MLP neurons of a small language model. Each row is named by its layer, matrix (down: output weights) and neuron, and shows model dimensions 128-255. Each number is 200 + 40 x the weight over its row's rms, rounded and kept within 0 to 999. A neuron's up and down rows have the sign that makes its largest values positive.
A block is one neuron, or neurons of one layer that tend to fire together. Before each block is what it responds to, as a language model described it from the Wikipedia text at the highest values.

Coordinate seconds digits. Two-digit seconds numbers between ′ and ″ in map coordinates, mostly longitudes (73°53′56″W); weaker on adverbs like well, later, soon and mid-word fragments.
L5.down48,193,196,170,172,236,288,204,389,231,211,229,268,186,216,163,225,238,189,210,245,265,199,253,244,151,195,184,203,179,285,268,200,208,281,149,158,214,189,165,175,202,185,162,238,257,222,153,258,193,223,201,186,147,181,138,161,195,93,204,203,206,158,213,231,193,154,148,274,167,252,162,222,194,255,203,172,167,160,163,229,104,161,232,199,181,165,216,155,233,188,162,200,183,223,75,125,179,165,245,181,128,174,217,247,251,246,162,198,221,193,227,173,158,192,195,183,200,137,190,191,186,163,181,241,242,152,187,241
L5.down127,249,244,202,200,224,263,208,296,222,212,197,210,203,124,191,212,158,246,255,215,210,179,230,206,113,283,260,182,125,234,78,211,154,254,170,237,147,296,234,171,223,221,194,241,198,68,226,160,178,186,215,132,286,195,306,206,184,200,177,218,143,243,177,190,153,217,190,231,192,208,159,228,270,230,199,226,192,247,201,203,210,238,248,217,197,143,227,190,162,156,210,134,198,199,189,241,260,161,173,246,243,140,195,289,272,192,215,232,167,178,149,189,227,125,174,206,177,150,203,189,132,211,236,229,195,210,159,144
L5.down147,209,200,261,165,114,178,157,281,200,176,277,251,152,156,290,136,187,168,230,214,255,182,168,211,228,211,222,163,180,115,215,244,251,251,241,193,173,204,162,233,123,210,274,244,257,212,236,156,155,249,224,228,186,144,130,209,204,182,231,215,281,272,229,167,188,204,176,257,146,179,155,176,187,196,231,172,160,182,236,167,255,237,172,139,189,176,201,255,270,171,148,195,126,256,136,198,240,166,235,169,171,159,243,197,216,169,167,271,193,245,247,226,237,105,200,175,220,147,207,199,220,177,121,170,202,162,168,232
L5.down181,193,239,163,290,150,185,240,91,143,233,157,228,117,121,209,298,174,221,273,149,118,214,289,209,135,214,166,167,206,166,178,198,217,278,207,163,236,154,240,241,211,214,151,198,204,229,164,185,257,187,243,139,216,219,202,222,258,233,213,183,216,234,164,219,206,252,174,266,162,217,234,263,197,188,230,201,203,222,175,140,213,290,188,150,204,197,174,211,173,223,155,225,201,243,218,252,155,241,187,251,204,148,219,170,154,151,121,202,125,169,184,237,270,248,186,179,134,164,182,276,242,205,147,219,176,154,195,204
L5.down188,223,214,215,244,197,212,185,264,188,197,167,248,160,181,272,227,220,184,172,220,227,219,279,195,126,194,208,222,219,265,222,247,253,267,212,172,173,204,200,106,177,167,189,211,222,194,190,234,259,195,246,240,180,160,202,245,239,106,189,204,209,254,212,131,254,244,185,182,156,284,166,241,245,167,175,228,262,193,185,194,283,221,195,227,195,185,190,217,219,223,202,153,200,154,191,185,176,200,189,145,228,189,167,227,175,200,210,241,219,245,88,188,229,234,216,127,237,145,117,233,167,195,184,232,160,245,203,237
L5.down223,215,119,183,235,186,204,145,108,145,240,180,145,236,195,238,169,174,233,276,222,276,242,140,156,168,184,164,128,152,169,243,192,236,241,212,261,224,204,179,171,217,211,238,215,156,154,252,110,211,140,139,206,217,195,214,166,206,260,150,161,216,157,151,179,103,211,191,224,216,196,160,191,283,177,205,116,194,213,198,175,176,135,252,195,230,229,213,228,187,138,183,175,187,277,162,275,98,199,223,174,281,197,174,210,208,245,170,174,243,139,204,214,215,117,253,198,193,215,114,154,167,246,163,276,208,145,234,161
L5.down249,183,192,156,179,142,258,126,310,222,247,246,164,234,189,159,187,202,221,222,210,205,204,179,117,79,157,213,238,153,229,122,167,237,207,197,110,181,194,276,125,105,231,231,219,239,226,234,141,188,241,204,213,225,196,170,205,199,207,235,157,238,271,163,151,206,146,150,174,194,213,101,194,230,214,236,199,199,162,202,272,220,186,201,220,209,147,271,169,280,171,265,190,188,202,219,242,269,200,175,148,265,222,254,274,211,179,159,216,167,240,216,231,180,210,218,189,204,239,210,190,178,246,186,147,227,242,226,164
L5.down281,173,219,214,192,200,215,156,232,192,152,126,232,186,161,259,282,195,186,293,164,163,188,155,253,245,226,244,228,226,160,204,177,172,266,228,244,227,205,232,200,209,194,258,158,218,195,165,186,192,211,204,310,176,204,212,233,187,188,154,171,170,150,249,213,189,202,231,262,186,230,255,170,165,245,153,201,166,255,154,210,273,206,195,246,167,145,175,241,242,219,259,181,215,176,190,122,240,121,202,180,141,146,246,155,210,238,204,237,128,174,108,153,207,175,222,190,239,238,249,210,161,278,169,222,212,214,168,212
L5.down372,276,219,123,130,129,189,183,183,241,158,229,171,221,229,216,163,218,216,165,191,167,251,250,190,184,164,142,209,229,170,188,201,220,197,259,251,139,204,221,245,205,235,235,232,218,165,245,179,279,201,145,89,166,198,227,233,243,148,185,199,298,221,233,204,161,179,141,278,193,203,245,156,179,212,192,232,193,204,231,215,262,265,235,148,195,154,236,200,233,220,171,236,225,188,197,190,124,178,212,232,193,188,257,166,146,192,165,226,213,168,173,134,109,165,199,209,233,239,184,155,207,222,87,198,285,211,201,203
L5.down406,243,202,149,207,146,223,148,262,207,120,174,208,207,184,155,186,217,186,255,132,259,197,222,181,84,175,228,212,212,199,150,214,160,201,222,181,272,222,164,200,193,208,202,191,207,194,198,209,234,230,248,272,186,159,166,221,250,129,228,261,223,174,241,245,196,193,202,157,159,258,202,202,208,259,144,217,273,226,168,219,232,186,120,204,373,225,248,146,203,254,226,173,226,247,200,331,189,208,230,163,210,211,262,238,151,158,231,207,160,176,184,228,201,163,204,122,244,217,235,208,213,167,152,246,282,136,211,133
L5.down420,179,168,175,229,180,216,179,160,209,225,187,201,191,229,192,199,220,231,158,194,185,134,140,199,241,136,181,213,217,198,213,249,193,167,165,224,180,195,214,205,210,211,191,262,185,220,190,175,159,268,229,217,135,190,124,145,224,300,184,163,187,235,260,196,169,177,185,256,229,209,239,184,157,191,200,166,193,129,228,173,156,217,313,175,223,148,245,201,250,204,233,231,142,193,112,187,184,254,228,240,213,135,186,210,225,195,154,131,291,197,142,256,217,209,258,159,183,161,156,187,178,143,266,240,158,183,156,155
L5.down450,190,275,193,195,245,194,169,114,145,211,175,184,171,125,170,207,249,215,220,231,202,132,135,210,146,238,211,234,186,231,286,211,283,214,174,223,170,228,179,229,276,242,196,185,219,236,192,143,222,245,232,259,199,174,221,200,239,232,168,182,243,207,172,103,229,157,164,209,189,165,178,256,238,168,223,177,164,83,217,176,240,256,180,150,184,237,264,109,192,212,179,177,281,204,189,166,225,160,208,173,269,207,138,125,191,236,184,148,171,263,209,244,274,197,197,105,224,213,223,191,188,239,180,159,168,180,117,189
L5.down461,173,263,144,177,123,192,226,335,237,195,216,111,220,167,221,244,204,266,200,267,107,146,161,180,231,222,247,188,181,159,75,289,183,224,259,198,223,186,180,241,137,224,224,183,213,249,207,281,192,179,160,200,153,242,192,169,235,170,230,184,190,278,188,183,217,267,178,208,240,267,180,189,160,285,207,217,168,213,208,181,209,196,177,214,171,195,196,95,149,174,168,201,235,194,183,221,182,198,175,224,145,196,203,204,181,240,204,235,211,206,183,254,209,212,214,198,197,159,187,211,197,138,210,191,159,296,204,204
L5.down467,219,202,137,180,172,205,152,65,205,216,279,225,187,200,226,191,232,176,203,236,254,160,242,205,260,228,254,142,270,281,232,176,262,221,217,230,246,249,204,167,137,165,201,264,251,190,160,194,243,213,149,201,219,239,203,154,173,181,249,219,129,135,252,128,184,218,89,151,214,227,179,188,226,253,134,221,120,199,267,270,182,177,233,96,213,172,189,279,299,192,181,121,180,139,226,219,193,170,214,233,123,224,213,146,179,183,247,197,205,229,181,200,217,207,227,200,126,233,195,239,202,154,161,228,180,207,228,215
L5.down472,258,212,157,131,188,225,225,131,122,166,199,230,199,220,169,236,199,168,193,253,150,290,186,169,153,203,251,127,156,246,190,186,250,190,200,223,160,178,200,170,157,163,164,140,219,235,189,306,266,91,159,187,197,138,200,174,220,211,149,166,190,215,105,184,252,186,218,150,272,227,235,221,146,196,225,194,188,163,211,204,260,178,204,187,213,222,147,227,114,238,257,223,191,195,196,247,134,140,203,219,267,230,226,239,188,207,163,286,259,217,220,263,194,208,175,223,119,153,202,148,217,247,213,182,117,184,156,210
L5.down572,175,286,244,185,174,281,215,215,143,187,189,228,221,202,260,153,201,186,215,174,216,151,249,173,141,186,136,250,170,256,215,198,174,226,258,255,292,227,199,141,211,152,164,46,187,234,193,216,217,182,169,218,208,235,228,107,267,268,232,185,175,247,257,206,143,234,186,215,226,158,298,148,198,218,204,151,191,204,188,194,147,149,225,176,153,210,225,192,200,169,188,231,169,192,173,202,234,147,100,188,195,226,135,224,249,275,206,169,272,169,155,133,212,191,194,162,184,275,142,215,172,194,155,246,178,229,218,266

Coordinate seconds, conjunctions. Mainly the seconds digits after ′ in geographic coordinates (57′42″); more weakly, "and" or a comma joining list items in expository prose.
L7.down166,228,217,227,247,184,183,262,375,246,170,176,113,191,242,171,111,189,82,162,203,201,129,185,211,197,235,148,186,231,158,201,246,175,253,279,219,243,194,212,197,189,156,224,236,202,252,213,194,218,190,240,125,187,173,226,197,136,202,159,162,173,209,214,128,204,186,285,164,249,187,195,164,113,163,200,247,250,205,158,180,179,212,236,235,144,212,214,130,223,178,181,167,286,204,148,235,248,227,174,235,262,179,197,224,224,124,203,242,137,168,195,265,199,191,178,193,212,214,181,174,178,175,218,180,246,204,231,247

Coordinate seconds, mid-word pieces. Mainly the two-digit seconds value in geographic coordinates, between ′ and ″, e.g. 32°59′53″; more weakly, word fragments inside longer words, e.g. Kr-ys-tian, ins-in-uation.
L4.down233,184,99,124,271,152,178,204,159,253,215,204,243,247,210,207,201,179,200,266,161,238,216,202,221,150,226,155,148,223,265,188,254,211,182,122,160,180,151,179,217,164,188,236,124,167,247,213,168,189,189,240,169,195,200,206,148,198,194,216,236,207,201,178,245,200,185,253,169,212,169,232,231,266,213,212,108,254,197,168,197,144,192,178,204,199,217,167,192,155,248,213,254,226,196,194,203,221,204,196,228,223,258,105,220,160,196,118,212,226,222,132,154,229,195,262,204,238,230,225,204,205,297,151,238,279,190,187,125
L4.down399,268,213,210,234,172,175,173,0,193,188,290,217,177,229,235,138,162,221,197,160,209,147,202,198,269,221,233,143,259,265,126,182,203,143,202,231,223,250,171,231,185,219,173,174,225,193,213,234,168,184,218,251,204,215,140,207,263,229,155,217,198,179,198,222,162,240,218,169,275,185,152,188,271,221,119,136,188,193,232,224,188,197,173,198,226,209,156,204,174,191,161,173,130,221,237,230,132,186,169,222,226,192,181,268,218,230,220,176,213,260,203,187,203,262,279,196,262,208,207,149,183,204,183,202,214,204,123,216
L4.down451,168,207,270,166,134,187,180,203,226,177,298,185,193,224,182,144,116,307,261,217,154,155,207,154,203,163,206,161,143,173,141,157,159,288,178,226,192,215,137,157,167,164,187,212,238,219,153,210,209,231,210,200,200,168,266,215,181,151,197,144,199,228,239,203,180,243,196,132,187,86,151,127,177,162,207,251,190,193,183,245,201,204,207,227,233,91,216,217,269,249,210,170,209,182,183,123,215,209,221,240,250,206,146,179,191,266,258,181,234,195,202,165,187,245,230,163,251,161,164,161,205,291,247,187,224,229,170,258
L4.down568,220,207,177,119,218,215,193,185,167,203,250,182,217,178,216,219,140,232,173,227,164,105,202,218,167,281,254,216,220,172,138,182,187,133,184,162,165,122,257,238,147,139,206,262,219,214,201,202,171,213,188,141,250,154,281,228,212,262,154,147,202,217,156,237,139,175,187,193,164,83,228,140,200,194,245,195,242,277,178,200,207,249,216,183,221,178,239,198,185,185,154,136,173,169,226,242,179,181,246,196,149,195,178,172,224,184,199,250,166,207,166,206,181,199,204,231,229,217,207,122,156,182,187,218,181,283,242,222

Clause and list separators. Commas, semicolons and colons, sometimes and or while, that end a list item or clause in long sentences, often right after a closing parenthesis, e.g. "(second season),".
L5.down14,290,205,231,252,229,194,209,262,207,240,197,257,181,212,206,181,199,160,254,228,248,229,226,170,164,160,186,160,171,231,197,183,275,174,228,211,258,201,165,245,127,206,199,230,203,169,244,221,190,163,173,200,145,229,148,308,196,204,205,260,247,279,225,183,164,242,156,186,224,205,117,229,275,225,225,216,236,136,184,169,189,191,189,205,200,198,260,178,135,186,159,180,146,252,131,168,147,174,231,165,158,137,170,208,267,132,200,169,198,253,209,151,221,248,165,180,191,222,222,304,176,200,203,141,232,181,177,218
L5.down112,187,321,203,157,193,224,196,342,202,235,206,268,244,242,173,229,125,173,247,167,269,315,237,204,144,259,147,226,176,249,222,167,270,239,193,199,221,235,155,187,157,150,251,153,185,168,171,215,173,156,215,182,82,201,155,149,202,200,233,175,233,155,239,177,172,253,227,227,226,251,202,217,213,276,206,110,199,138,222,188,108,167,226,166,186,174,181,173,207,222,125,225,239,188,203,220,211,194,163,180,180,111,177,197,203,203,163,186,209,124,179,177,251,196,216,166,251,233,209,187,126,109,239,159,184,231,233,200
L5.down113,232,236,155,222,195,166,151,208,189,227,235,267,158,196,183,201,235,145,158,223,166,197,195,154,239,227,138,209,276,216,222,228,233,203,201,226,177,196,180,169,157,193,186,204,248,245,220,247,145,191,199,213,192,169,227,207,160,198,172,190,236,170,256,266,285,271,181,226,225,211,57,174,218,192,247,154,168,155,200,192,107,220,172,246,193,228,231,136,180,218,195,174,231,215,242,187,183,157,194,191,238,216,171,252,252,198,150,196,226,201,205,153,286,182,159,266,182,214,205,213,243,225,229,156,212,220,197,245
L5.down114,191,206,220,194,221,163,247,168,178,238,158,226,184,210,168,159,262,218,239,237,151,191,121,199,187,232,274,182,125,199,239,221,172,239,157,192,205,228,160,176,175,210,144,158,189,178,203,230,193,177,130,198,183,232,133,210,190,233,201,162,177,215,160,106,225,233,159,246,164,215,271,155,202,183,204,191,123,140,144,131,165,212,232,209,174,142,211,221,271,191,180,242,241,260,202,168,172,232,237,215,170,168,157,267,188,202,181,206,171,112,202,274,210,169,149,234,264,265,211,238,219,147,245,176,193,203,175,252
L5.down157,220,275,281,297,197,193,198,328,160,220,204,242,189,139,201,137,208,221,108,265,274,187,175,174,258,188,209,226,129,227,150,197,175,165,204,182,199,186,203,148,198,203,195,248,221,120,200,176,228,193,165,204,203,159,136,211,171,228,224,155,199,211,245,267,238,265,248,145,243,152,192,207,261,208,106,176,195,220,166,181,159,246,176,159,174,184,124,167,199,197,227,183,149,210,173,193,251,218,185,224,214,198,236,227,235,224,236,209,135,238,278,203,225,185,231,240,165,227,151,317,200,154,212,180,246,185,259,223
L5.down194,149,219,208,240,217,299,187,347,181,187,158,304,263,244,185,207,219,208,176,135,220,292,223,202,175,233,117,229,195,214,238,238,241,166,145,272,228,172,134,148,187,232,211,214,147,180,152,170,128,151,175,268,169,155,151,223,164,267,180,228,171,240,192,198,269,250,178,233,193,195,288,93,205,182,238,221,197,107,206,199,150,218,178,233,192,142,212,208,251,192,158,261,229,254,157,189,209,150,193,176,193,156,223,191,195,241,154,198,172,175,161,263,266,206,218,208,149,225,280,209,192,185,235,253,237,179,214,234
L5.down268,283,141,225,207,203,144,202,121,151,238,254,208,189,136,93,213,257,221,156,210,201,125,206,172,201,170,228,201,117,199,233,103,212,155,216,106,217,184,200,139,242,223,206,242,225,175,248,215,237,218,203,140,227,198,171,165,222,244,245,182,170,149,210,207,172,241,173,150,202,175,236,205,217,182,183,229,208,215,214,227,174,215,237,276,185,118,227,297,140,231,193,184,209,117,150,197,235,186,201,197,137,190,247,197,209,139,155,217,149,150,178,219,173,198,244,264,245,221,191,187,266,218,159,200,222,127,170,255
L5.down352,163,203,226,244,197,252,235,302,291,294,233,153,181,194,173,216,236,193,115,173,192,196,167,195,199,99,202,141,234,161,143,216,226,223,222,204,184,169,231,184,205,282,172,182,224,247,178,205,210,192,238,240,227,261,246,177,150,233,205,207,196,209,197,205,192,138,282,166,183,238,151,130,196,232,182,246,160,190,205,228,202,179,211,195,211,149,226,168,185,164,164,209,226,187,199,189,138,208,235,185,205,209,231,226,256,288,195,204,209,187,233,211,156,171,155,294,157,138,184,165,174,230,216,234,182,212,154,177
L5.down354,193,230,218,223,234,255,230,292,218,202,192,177,253,184,186,167,217,143,146,178,226,280,221,165,239,125,201,170,283,243,219,211,140,189,147,136,246,206,177,149,193,121,193,155,242,145,204,221,194,174,196,214,161,216,213,137,125,271,281,197,220,244,266,229,152,227,123,238,175,188,168,238,223,193,214,106,198,174,216,175,155,165,188,224,230,171,223,199,194,229,180,226,208,245,166,120,179,151,157,143,174,187,189,184,140,159,129,228,143,156,241,234,253,207,219,239,173,183,245,246,213,136,228,181,205,172,178,148
L5.down361,195,214,232,173,174,211,264,165,283,187,218,195,271,172,133,205,204,127,134,153,184,177,189,183,153,208,89,196,203,217,265,256,198,148,226,229,230,184,151,214,160,283,140,263,147,195,217,238,182,227,184,200,168,162,227,228,210,216,183,261,195,232,268,221,224,159,241,185,161,198,276,125,156,162,144,160,182,118,156,263,170,254,149,228,223,201,234,169,200,156,155,227,165,186,112,219,216,211,223,214,204,235,155,138,187,170,228,183,137,262,204,224,230,241,218,209,174,241,158,214,219,202,226,163,127,218,228,222
L5.down416,287,250,168,208,190,218,170,396,209,135,184,193,105,253,146,201,197,204,227,224,210,184,240,274,240,170,171,207,222,179,207,159,122,194,214,234,250,233,219,140,209,184,125,198,182,235,139,205,177,195,218,204,223,222,159,216,123,192,206,185,167,154,178,142,234,219,193,191,225,230,245,118,174,184,145,251,149,231,224,244,185,222,269,216,196,205,223,267,171,287,138,209,249,170,194,218,195,169,174,226,209,180,167,131,188,165,184,218,181,171,208,188,250,202,204,230,234,243,242,259,191,115,170,159,246,229,146,150
L5.down480,199,333,230,179,199,272,159,417,173,152,236,239,185,184,205,190,234,188,246,131,169,277,248,166,174,199,171,194,216,243,220,187,220,251,205,162,189,190,135,187,249,288,197,259,219,195,224,156,178,225,223,228,173,153,121,308,145,220,211,182,204,143,211,227,181,209,194,178,137,260,203,131,207,247,222,194,172,171,301,193,133,198,194,126,155,151,166,192,180,192,156,186,181,207,236,152,213,165,209,266,211,141,193,203,212,172,190,173,162,155,152,171,210,218,180,215,175,247,236,285,191,210,250,191,234,203,161,173
L5.down515,168,206,265,140,227,225,149,343,162,169,138,187,192,163,243,142,224,142,247,182,218,234,219,152,133,206,127,246,212,198,275,221,193,251,192,174,218,242,176,170,242,271,151,197,188,198,211,222,209,191,176,211,190,168,178,128,176,161,217,223,151,206,209,184,167,238,180,227,213,199,226,238,150,164,209,200,195,214,138,194,220,152,115,215,204,132,194,184,200,230,190,136,241,175,184,223,223,252,203,141,172,138,119,182,198,107,243,206,184,222,226,214,212,206,229,303,139,170,213,243,273,183,157,101,198,174,188,155
L5.down536,201,189,158,190,193,232,171,294,196,238,231,209,228,198,226,178,197,170,216,191,179,316,223,195,242,194,246,218,152,227,224,161,159,221,189,224,189,145,239,151,224,168,167,197,212,223,163,249,240,188,125,239,126,197,135,175,221,118,201,272,189,156,151,196,228,190,114,220,180,206,238,235,173,240,150,204,178,78,164,197,158,260,211,279,143,202,174,239,158,242,208,232,275,167,162,203,184,213,221,140,184,188,233,208,166,244,176,174,190,224,223,182,228,218,237,234,242,201,242,247,233,177,213,205,213,209,169,162
L5.down561,126,303,195,165,191,250,81,331,203,134,210,228,196,180,185,167,202,217,221,264,197,146,190,223,245,193,106,133,192,173,182,205,188,147,162,195,163,157,194,141,216,167,192,218,230,175,274,211,172,181,285,237,275,146,159,220,236,182,182,193,149,146,156,211,212,150,203,147,200,198,241,230,141,194,209,212,261,191,234,214,172,260,261,204,239,185,159,192,177,207,218,175,205,235,197,234,242,188,205,244,186,221,184,197,213,160,251,245,185,129,182,159,254,190,191,222,115,177,181,236,218,213,253,222,186,90,248,165
L5.down569,184,155,243,227,252,251,179,330,228,187,198,112,243,156,211,158,200,191,291,212,190,241,155,177,189,269,188,178,234,153,194,170,206,182,235,198,145,258,195,121,199,183,117,199,180,214,193,262,114,200,229,281,251,245,157,226,177,253,221,187,202,167,188,252,163,207,210,206,146,125,216,226,175,188,174,304,165,227,238,190,203,200,204,236,165,180,234,227,166,226,200,133,231,247,171,190,224,132,240,199,165,145,265,179,209,275,231,227,189,228,228,190,184,235,202,237,182,190,268,113,167,191,197,182,204,168,190,203

Final list conjunction. The word and (sometimes or) before the last item of a comma-separated list of names, places or things, e.g. "Frank Shamrock, and Manabu Yamada".
L4.down66,193,199,172,161,201,169,185,462,234,215,199,166,163,196,148,183,183,193,165,197,210,217,191,179,212,227,222,198,212,250,209,268,316,288,228,244,215,200,207,173,237,245,282,201,237,172,167,162,294,239,252,237,168,192,242,191,235,173,266,242,190,242,181,228,171,180,130,248,178,319,183,208,232,218,165,162,216,194,188,176,168,199,159,200,241,170,205,185,216,185,218,166,117,169,280,246,210,190,125,203,200,246,213,209,201,162,161,184,189,219,198,163,217,207,211,281,174,137,179,161,230,251,166,233,150,167,167,139
L4.down371,208,231,207,104,233,145,152,356,122,152,213,158,228,236,183,184,276,198,232,216,104,249,180,189,286,293,213,243,217,187,237,240,121,202,221,164,242,140,199,215,176,151,216,215,196,181,144,170,209,162,169,189,136,260,177,193,193,178,165,213,217,231,174,152,159,116,146,167,157,271,178,149,229,215,154,237,237,231,186,217,245,171,153,215,204,233,222,205,120,233,173,216,200,223,197,265,249,244,117,163,203,192,147,187,190,166,167,221,198,222,234,194,224,214,199,226,215,227,145,158,196,212,155,195,214,222,220,154
L4.down464,205,262,241,151,184,187,194,241,224,158,265,193,195,290,133,212,215,218,187,125,198,257,195,126,191,165,161,212,176,219,239,220,162,157,203,161,180,163,149,159,248,203,163,247,211,191,214,188,177,182,197,178,268,144,206,154,214,164,189,202,251,218,241,261,247,202,168,289,177,212,157,153,250,267,230,196,155,179,298,99,216,175,312,226,121,259,144,258,164,207,195,169,159,191,202,226,211,177,174,194,182,166,136,125,210,171,158,218,191,177,176,233,219,213,188,202,181,172,177,208,236,199,186,219,179,212,232,164
L4.down478,162,218,199,102,182,266,202,235,212,205,240,185,214,197,232,171,197,235,230,208,168,269,111,162,175,187,191,180,152,223,238,159,219,269,202,174,211,139,233,188,207,96,243,247,201,178,232,185,217,186,175,244,229,218,209,157,268,233,238,240,166,130,181,184,169,223,218,278,116,221,190,167,264,227,213,185,256,247,281,186,135,175,189,121,221,235,202,143,137,237,235,188,190,182,278,253,208,197,210,225,212,219,175,181,265,167,171,127,67,142,145,163,274,177,149,135,126,247,247,195,144,225,194,274,232,204,235,241

Commas after list items. Commas following a noun or name, mostly between items of a list (Turkish, Bulgarian, Tatar; England, Italy, Germany), also before appositives and relative clauses.
L7.down346,207,184,214,220,201,201,95,214,147,243,180,213,161,211,195,172,202,170,186,171,190,226,202,160,220,157,151,185,224,277,231,266,224,273,128,226,287,208,168,155,142,262,244,225,231,192,234,172,187,129,230,171,174,177,91,262,147,167,246,209,173,205,195,228,152,162,210,173,238,184,116,115,183,268,206,166,176,139,160,175,164,119,225,211,214,195,197,139,207,137,212,220,258,200,178,166,212,214,153,173,193,201,193,167,167,251,198,207,226,168,145,204,243,236,171,139,108,258,202,247,228,217,286,200,219,197,250,233